{"n_kv_head": 1, "d_mlp": 2816, "activation": "gelu", "norm_place": "pre", "positions": "rope", "init_std_o": 0.0184, "optimizer": "adamw", "lr": 0.00112, "beta2": 0.95, "lr_head": 0.00708, "schedule": "cos"}
MLP neurons of a small language model. Each row is named by its layer, matrix (up: input weights) and neuron, and shows model dimensions 282-377. Each number is 128 + 24 x the weight over its row's rms, rounded and kept within 0 to 255. Numbers have three digits each.
A block is one neuron, or neurons of one layer that tend to fire together. Before each block is what it responds to, as a language model described it from the Wikipedia text at the highest values.

Description: Mid-word name fragments
L3.up743:155081134137129128118153137112154144157132109071130144140131151173101110164108106072145129121109117142163116129099145121120159157126162122094110130158115143160150114138147124125101111161125114136094130156094122145158187094132147090124153132101115107087112132114149132102123160106118101116
L3.up1250:164138117160134141135125146119123120146106121115120135122140111119091145158130106130136134144073128123149189105159126133105140186097158130129140088183120144121177120168098133156143150167122143108110125105145113148166156106150144137130151120125104120063183134127112175118180150119105127131
L3.up1327:160133119133174109171141130107163134105109132079088158138105123135090146144127135122107151108092127134163149104138169081156123147129202124127120118174076139124152108110072146150119143138122123128106151116100112190132113114136143122101144133167143133124129151157142150139127110143121135128
L3.up1549:148141146159174125130137159107151163118108081115094135119128107173132129116115136112148142111155127151115178115115146149088141161101132136110142125138134143141101143142122135095154138184120131142142096146131144121156187160140086152163138141125116127085132136099125148143099117107113128088

Description: Mid-number and mid-word continuations
L5.up25:108153157120173150163176111117125133120107132130124139155109141104109109097134143115139151150123129117157098153132160112144140125114111143161147138134146165116133115132103126135123112076068132125108093134130143094130109133104103154165117108136121120162133096135115167099116130103171139158
L5.up2218:140127161146154116164111092146094117120120133126099115090141136099117133119135159110148132085179126141134181139137138160181130112069122168135109134117106170127112138132105152125166120103094187090155144094154139097099155124084118142123116120144183127171154116119126159112178148136140127109

Description: Numeric table cell starts
L5.up2172:141115137135160126170110172118117161127112131163104143112134108143109096174086098130126128086098108132109138151114092140121162142128160173157136149155119156122111123130117119105132112130093074106123110130077106137092193111144094123098121147132131143121139110170129102115103129125090093134
L5.up2243:142152148121155120150119140112141125083104129156145170105147147107123104147128172125138144085106131112137150138129109122149158139144158168121145102121129133159113128128091134124131089127123109055135075102148130117114111156141130137161108107175147134176157136177132149113157159104101072168

Description: Adverbs after linking verbs
L2.up49:138120119123152132132134153130161117128099128062067096153111135130150113149120104090097133129126134116118146117121123156120139129155152104112126165127128103153156127152136138135147150205125159116112150159136175142128122098123129091088085155092109128129142109162153106107101162145140092112
L2.up92:131138143131147118101151139121156123109089172135140114129088131124100161127161120090140135119164131137118121122141110114142099148125132135138123133130114149129157118156130117167150134134092140115102112150155117130124127096165155080132122108106143137111158085168126129115155148130126097136
L2.up1034:151111119069129121090120126083126104103130129136134115148125143161099110127143125152145112139110130125133122084125120159130122160113126142142143053160143138134137125152114138124088116176103133093115147171119117180131143117187091135122110113100136164152117135158157122157152169166082130114
L2.up1636:128157162130159117157111133151154111100113143107117134130121182159104143108115141113109150136114122144099113131129137148117131136111152194128172100132121142144141135158153121147137114178140081076086148147215173102140159146149095113166113106137152130152116100154111147092177103083074112108
L2.up1885:150097135120147126077151154089103131076125126132120129118118081108113141132125106140150131128189129108097147106097165131124130195146153120103146138123156142121142095099137097160172155154111138118150107137103080153106149130123140137150144103106140176103109130129127128128121095111126141182
L2.up1931:170097157084141134151107136100131128077130134139117146145101107174108123123104141139126132141116128152141146115119117153102138163149144171123134108129123134132101150132090109149115110170074170112141133111152101131131127117138102092113089121117107145145117089111121159132129135139095133140
L2.up2035:114137098132102126132108140147117136076089118119138128119122133140132155133146091113104125123125137123136139109114149159084163138132139125130154147164127130129135172143081135154137124148098116071080120153171191173110105136117143148131102119135142097139126147126127118103150100136124151139
L2.up2133:142105134160140118121175166099137129069127151152149126124135160092123105118085103114137156119134101131114167174105137153116116160156125124121158096140098145120149104112138088115172102142081127119149108143119139164149112131137085072150114132090123157109151104115177126125156142152111138140

Description: Word-completing suffix fragments
L2.up866:142109165158131131121095135165130133159128067113118156139126119117099143137130097139140115107097132115115121122150117157135130115158132103105135138143119184157102133091138132142148146115073134118126106124142140089134139094115140142146127129139173122088124088116067129149130124120113136144
L2.up1608:126127148101118090117131145151109122171115086142102136114156109138146096150117136134183126104149134160126132143134069093133135140125153104112126129132089133164165129116126127155178188116136125137106141112155141110109140107125074118092094114121125128149122139121108121110135140168100119115
L2.up2044:126081125145098087106125142167174143109148091141129111147150111154140119135112153124137119092170141098085139123151102133085097122108120101103167124149099127121122126147130123162110132114106132129130104130124117147124138147105118121130141091093143088086157090127090161123124149116124150146
L2.up2089:125083117061154114101139156180119164174079074146146162155120116131116120122136125071145120132103127180155111159104120140098146137102125114130164130149094143122113145106132100167176133100088123097106096121095182155118142098116093124081115076111117168067064129120083154118129120137127153162
L2.up2092:113110137136161104116127116114151143179103039103166127123103110138128129100107152100108127126090122149145119167161117134157120111150139114163121129187126151137133111094154144148116146137130136094137104127115120136157148101132133141135115154088140147135131093118148138101133136131154124143
L2.up2203:088135126135127125099096088122126146141140102142112132135152117139132126118116128132135101119114130121138105167109134149159120135132154133151142154142133165173167148120097147133153165140093125122083097162086102113112133108135149173178127153127146137133171131193095110122168148157135121167
L2.up2493:151117111126128134160142175158175119151146089112088147106143138164140146110119074094148131137110143109143133142100123153112144139129120144125131172146127112151113139161103144132123120126167130132099142128109096118090152125095125106084129115052166148136104131133070103137113124153137135140
L2.up2769:162113131107127120134098116145145135159109069109103168101140096147127153134109123132130115154116137145137119147120107116121116114114145137122139149161082153110175124091153130133182097104114078139099135144142098130111157137110099148101127104130145129084178140149082140108145113127146151074

Description: Frequency adverbs, name fragments
L2.up9:173144141157109130115120119071123075110168145155127097100129137124116107070101127152137175101141119153118121093161149117087093165107122108127117102157085112144143088191141141123131116137128143126121135126138143104138116138076135104125100146120093130157106097142098103130188097158129131141
L2.up266:096122089103134130119125143146142128127101074190123160127136160122127126134119173127113109106107134121110164137141136166160151123146132159105136127151118111143158122173146127140144142137131158099126166114170164143134121170122085126122109117137128114141141122144126142090167101143078110133
L2.up387:113109131080141102140125109125158144146131133114125091149131104164124097121113146121112170143179154122141131119098136117102164107129132113164158124150140072131172116134124129183146149150089159149119111153128120173142150120109143136101107163117185141074133111179160109158127136122111138139
L2.up1078:147144153098119120165189129124128153103119115109183135128158154114133106128122152125153104111108108128164157099134136150085113153142158127135174111221118126127167127114117096115147124105133118140103117128103135109085156162129117102102106140117115136104134105163152154109173177065117153147
L2.up1527:092150126062129134160112150113128137133117110110102160135140150116090131090142169128154132127150094176134158121099087131099136123163151124129122098118073123154148147159096138136173122116101108117137108128106114135195145105100102141093114110170165139129139079153116144181110156104117158122
L2.up1569:161115106162154085136194135109162172075139124114129098114085128132140087187097144107130114137086149104164157125141141111146096117090137094148134108128149102152125126154095119136130109142126129096094164121153140147160138101134126134124146090121143107116124140147119155111133150118119124090
L2.up2262:136144141098128111104128095128125129061121148160131138153147128154135111105143129137180084103151132135139150090090167113093176160156144123147114141199112155130139123173161111131113144149105106118122093112159156122158119135123129088092104142137120132116152076119137115162141108159101155157
L2.up2595:143122130072157091097109155123137156083149140103109133162138067161124117157141125166131129100106101121125155150115107114148136133154112100150097094165115119113127109164170136126099145118128127112135113116140116106128115157112119131149138161155091142092104117119115135106125151113156119143

Description: Numbers in stats tables
L3.up1342:127123124158161106150116132129145162152173122115104232092149154140087080149097149139160107103074118150136144137094137122149121153162153139122098125091129138131164126107131129139154113170138118107118094099140123157141158163111126168135137072152121139123114146096145096126156128099121135092
L3.up1513:147154167085160126078144154157150085175096096146108153096152149105116086116131149113112139120089146185118125068170156135122140189126132138175116120190135134150161116124112136126120158093134102077087094108122156143082157180112151123072109118131162133144107129112108128163134107090107107100
L3.up2115:131130116128168133150125148145125171147145144131051139136084168155075158120124118116123139139131128132148163112089134131137072128151110130141128156176120103133083131148090124116110126148124106083114104060116107142134118212140088152152127111117136119155069104127123137146101129102113123156
L3.up2535:107143097145140117143128143092155178130136097155130153110126165117144089182121127074178150105095122169150133126124149134129137198152115120101141099108139108154135108162131100130138111135102087092109124086144133106145150173094118104131140084149069080111108136102143135169167109109118139102

Description: Auxiliary verbs and infinitive to
L3.up256:153122128172124128147132159077108168109129153133143122123120105113143154128120115090125137112154118100126128180076123152103095142128134167088155096128099124142154129097130145134112176134122118113123110111138087115092157130122102118139114127163119120128119101149158135087177124137147119099
L3.up1415:158129116132130114116140141106115131096104150126095102136145123127105110112116096102148120115183113123118121135111122111110094173111122159128124112139119106128146114137107103131116108143137127106139125096115119122119090111167101091161065117111085153143073110105155135140133115125116149165
L3.up1521:136140102092154116102142165118113133116091117159163133110156125140103141112128155076142134105095132104116157139082145105164132167126143149077137097122123121145123112114083133160124114179110137113164137112137105137112108115145159108146099138160096175154058136139140127100177122146122131156
L3.up1591:149125055123128098130187128104126173080081153144137100158136135100090150149120094103150166132144100116096127157130149138106131156145156132055161086133096110150140124148114100143127112152155174152131134128117164124136096130122134117103102106161126128141153128122171112115107111127134097140

Description: Mid-token separators and pieces
L3.up102:128081091101150129093107121104138141108125112095135143138164127129079133157133119128096105144126105125162128135131103105130149107109188170134123141115110145184139188147147114104138148122179080076135115141104144086105162070099120136118090105103125115122117114157111180099145126131166125120
L3.up106:168136166103166141138135108109120133140095102108147121105179133111098076130118093150127134164097113142133116180106092135114151119068157148152145171155078141132127146122118143141172095121124136132161083138102140118146132105149119108111096125096166140129153099193122171119123131132128162141
L3.up198:141126138136127123096093116145123116131129091094113116113119097142101111148148123135181093142116098106173141117120105114159124135162174094144157125180091139149109166081134128125133101078095163075118095151129151120143161091193131118147108101149133126151153138134107114087140161105127151149
L3.up1510:155104139116117125129114133113135126097094167098099138140136080107111122145154114117168139155171121111149128146124083114122075118122170167140139126117075160167182151127126148142134150138118079093156135134123125123131131118151119078104140127126167132148159135118103117124108138124107116144

Description: Digits within table numbers
L2.up692:141140088136165151112109146133158132108063154150130158102088137098112102110085164119098149100146085129125155115112092170103150126145147127112146100131106135174109094108137143134124095114136121094123138111157188120123117139137129118082145093133120149125102124135122141118170117065143120118
L2.up1453:084130096129135118156130104100135140176104123125153111107121127124167131147144127124144114150135075134085135139120127109136129170145132124123156157155121140113117127088135156128119139123097086107130114136189135153119099156134123135125151144158132117071131120099100110138154103104129129105
L2.up1698:139104115155128138170154142123161141115122131111120105109151130155167118138135106138164147132133096127139127118057131133174209127127119106120100152136119164118131113071144134104117138120126114116107148079150106098114092183143121136143105133122141122103149153109089122108138134157149141079
L2.up1709:143089120135121122141133144120116152128107140148122130128115130135090108154131164105130160121174105098149135130110128142155138120121120138090114118125104149174151131123172134125128156140118116094107152106130141091193121154116141121120122117160108107096132131132102146114158112095114070090
L2.up1815:166105127093124153093145154148133132138084107090109130177106108176150157108135103099115109105190120065153120095137138131148141113153145137120149136171092155138128184154118143136118159139141122140093179151150131144097141125130122108114110145093178119119129105105078154133133157083111103103
L2.up1934:123139146111149135157147149104139180164098124145108123127083157100108119115130143092160132122143053134113098153115133150115144183155159092145097163119135134149102135155085126130104125131095084111117122155132119149092152131140122096106142138143138133127123155186071115138109108110162131162
L2.up2150:128106103107121082157153085106134161126169125129115153140121103141138122169120105132177183135156144142129147128125135085139144122138142118135153075143075095178138152132134104145084103153127133107145138129179142146113107153133168134139162121096142129126142150139092114131156118096124124114
L2.up2456:112077125148116131122152153109106136170159128131100127145090153165126135155112150134145141126164074123137138101126168096199118147145142134105153128103117139141140141142146117098112150147121162120101154094130089124101187150088124158156155144163148116109113120121122129121139123129113124130

Description: Early letters in names
L5.up2031:193105116125151090093177135137119146140098113120129125106141121165123109118102085141115087154137133103161123141125154138117138146088114115104164164152146188103103153136093116112135153136142128134104139132140151152137122140147076133111141115122169136110112157140139183186122128120121150117
L5.up2560:182119111154137074102104114138178102075123100138123101126107133177125104138141127141143075124071149080126153136165151141122107156178130116121128131125153087135103100147123140153146185104134160130131118084163155149108133100147145122124171115146101116121117113139139138161146111139137150154